config = dict(
    d_model=640,
    activation='tanh_gelu',
    init_std_down=0.00193,
)
MLP neurons of a small language model. Each row is named by its layer, matrix (up: input weights) and neuron, and shows model dimensions 192-287. Each number is 128 + 24 x the weight over its row's rms, rounded and kept within 0 to 255.
After each neuron's rows, "fires on" lists the tokens most often at its 100 highest values on Wikipedia text that the model never trained on.

L5.up1053 [104  47 146 128 155 134 141 157 102  68 135 135 112 130  96 116 126 165  92 130 163 114 141  85 119 114 109 131 166 109 137 124 155  66 111 149 150 121 106 181 166 135 136 133 142 133 132 121 100 124 149 119 126  94 147 165 169 162 133 146 122 102 137  94 138 163 130  91  80 123 130 167  87 122 140 154 113 146 126 124 121 117 138 129 136 121 117 146 107 153 140 156 132 147 128 127]
fires on: " The", " Tim", " Sub", " S", " Tom", " Ty"

L5.up1942 [129  88 146 121  88  88  97 134 138  98 117 148 154 137 118 103 160 139 154 117 153 111 107 124 129 139 117 115 151 121  76 159  99 135 185 126 140 138 108 130 148 153 131 140 136 137 169 136 100 121 166 145 124 108 148 104 180 109 104 120 113 111 126 134 138 103 160 130 150 125 222 143 128 161 164 176  90 125 142 111 133 144 117 102 125 119 154 113 166 122 127 110 139  94 153 128]
fires on: " March", " April", " 23", " February", " 22", " January"

L5.up1225 [129 121 135 111  92 126 140 120 101 108  95  94 142 134 122 111 161 106  96  94 144 128  77  90 131 154 160 131 162 126  75 126 105 106 124 117 107 118 123 136 130  93 134 155 109 118 157 150 134 150  99 136 117 173 144 148 140 142 104 196 121 171 162 130 166 139 155 122 131 174 115 127 121 150 143 114  99 161 126  68 136 101  83 106 163 146 188 129 116  92 123 106 142 124 125 198]
fires on: " and", ",", "ing,"

L5.up1151 [171 118 169 104 109 132 132 102 104 140 118 135 153 177 112 141 147 149 163 137 115 121 149  71 109 129 117 124 142  88 123 114  93  96 156 103 115  92 114 145 130  82 141  96 128 137 119 187 109 138 108 101  92 121 155 118 168 169 133 113 134 128 158 137  95 154 118 139 112 116 133 139 152 129 172 142 116 107 135  89 118 129 143 145 107 102 114 104 121 137 111 148 138 108 105 128]
fires on: " to", " of", " that", " for", " For"

L5.up2027 [130 138 102  95 151 128 120 129 117 151 144 100  92 140 118 146 111 165 117 124 105 141 123 137 109 133 130 128 131 138 135 143 154 140 116 124 117 155 109 148 130 122 134 144 159 141 109 101 138  96 122 102 139 140 174 103 103 121 163 116  89 148 141 185 145 116 140 106 114  98 136 126 181 157 140 118 121 158 144 130 152 123 132 125 148 107 129 149  98 101 172 108 160 147 124 109]
fires on: "en", "ina", "ia", ".4)", ".2)"

L5.up67 [146 109 105 109  66 134 138 138 117  94 144 171  94 160 116  96 109 127  54 140 153 122 124  96 106 122 114 131 131 148 121 127  90  81 131 134 121 110 125 139 138 141 143 142 162 104 130 142 130  99 173 103 115  77 154 138 116 171 140 120 138 154  96  99 128 140 118 118 119 118 122 140 131 150 153 131 148 114 117  87 131 141  89 137 119 126 147 137 134 137 162 151 139 131 104 113]
fires on: " L", "l", "el", "gl"

L5.up1722 [137 122 128 129 159  90 158 110 117  94 126 116 143 130  83  81 140 118 169 103  92 112 124 152 141  92  88 149 108 140 114 115 146 117 118 107 132  91 113 115 155 106 154 146 189  97 147 116 111 115 177 139 129 146 159 114 150 137 134 147 114 132 127 106 151 153 161 120  84  61 119 132 147 133 148  97 100 138 200 122 111  94 146 132 133 109 120 160 127 129 127 168 119 134 144 143]
fires on: " US", " U.S.", " States", " American", " ×"

L5.up1059 [136 146  98 138  87 125 122 127 133 158 108 138 123 168 158 158 136 120 153 147 137 141 111  65 122 173 118 135 141 120  98 167 116 103 135 156 107 135 121 133 112 118 121 142 108  61 119 111 100 146 129 145 115 119 163 132 148 125 109 130 115 115 103 113 108 139 140  78 130 109 111 131 150 145 129 109 129 135 117  84 121 137 100  94 131  97  93 107 109 129 166 106 127 165 134 127]
fires on: " of", " lost", " scored", " not", " 5"

L5.up1019 [139 138 100 122 122 105 141 159 141 125 106 126 126 142  97 154 153 134  95 127 121 121 102 139  89 109 130 166 140 114 102  77 137 121 135 138 141  93 131 153 128 127 120  96 154 138 160 123 103 111 146 115 128  50 150  85 122 129 101 166 165 166 178 131 134 130 150 131 147  99 122 116 112 156 127 149 145 118 151 116 100 150  93 115  93 114 124  74 111 135 107 168 151 101 131  93]
fires on: " April", " June", " September", " March", " July", " August"

L5.up218 [165 112 141 171 117  87 128 132 117  88  91 135 180 105 157 204 150  96 135 154 166  81 102 136 153 135 188 119 130 118 116  98  99 114 107 154 109 138 132 137 152 107 120 204 118 143 124 138  93 144 126 147 139 147 138 107 165 104 137 152 115 123  96 102 159 135 144 193 150  98 149 152 109 134 138 145 134 168 145 124 122 148 131 167 129 161 155 101 145 132 122 128 127 149 116 106]
fires on: "P", "==P", "-p", " was", " (−"

L5.up1057 [161 128 109 102 125 126 189 100 152 136 105 121 121 138  99 152 157 144 104 149 141 130 152 105 123 101 111 129 139 122 113 114 143 149 140 150 134 111 129 108 133 116 120 185 107 106 168 100  83 155 135 139  73 132 113 157 122 141 133 131 132 149  96 127 112 132 188  95 126 165 133 129  96 106 159 171 102 141 138  94  96 139 116 119 163 144  92 171 130 121  99 163 148 126 116 105]
fires on: " to", " for", "According", " According"

L5.up256 [106 162 116 110  99 112 135 160 142 170 100 124 131 102 112 102  95 129 121 116 158 131 156 125  87 112 169 150 114 133 116  97  83 111 135 125 148 141 128 153 149 117 105 156 156 149 137 122 138 131  93 151 155 143 142 141 147 107  97 188 122 130 124 118 160 130 135 155 145 129 135 151 102 148 152 127 131 122 169  91 125 109  91 101 116 166 183 141 154 146 126 134 148 160 108 100]
fires on: " be", " Be", " a", " and"

L5.up710 [131 145 174 152 124  95  69 121 117  62 156 121 166 117  75 121 149 126 130 130 181 163 189 144 127 120 127 119 159 138 113 159 138 105 130 114 148 152 151 172 172 116 133 138 146 130 119 123 162 133 126 165 139 123 142 155 131 153  88 166 139 141 149 110 123 137 133 161 102 141 143 177 173 107 152 149 125 121 145 118 134 162  50 115  89 111 163 149 167 135 116 141 133  84 166 105]
fires on: " |", " 3:", "iced", " 4:"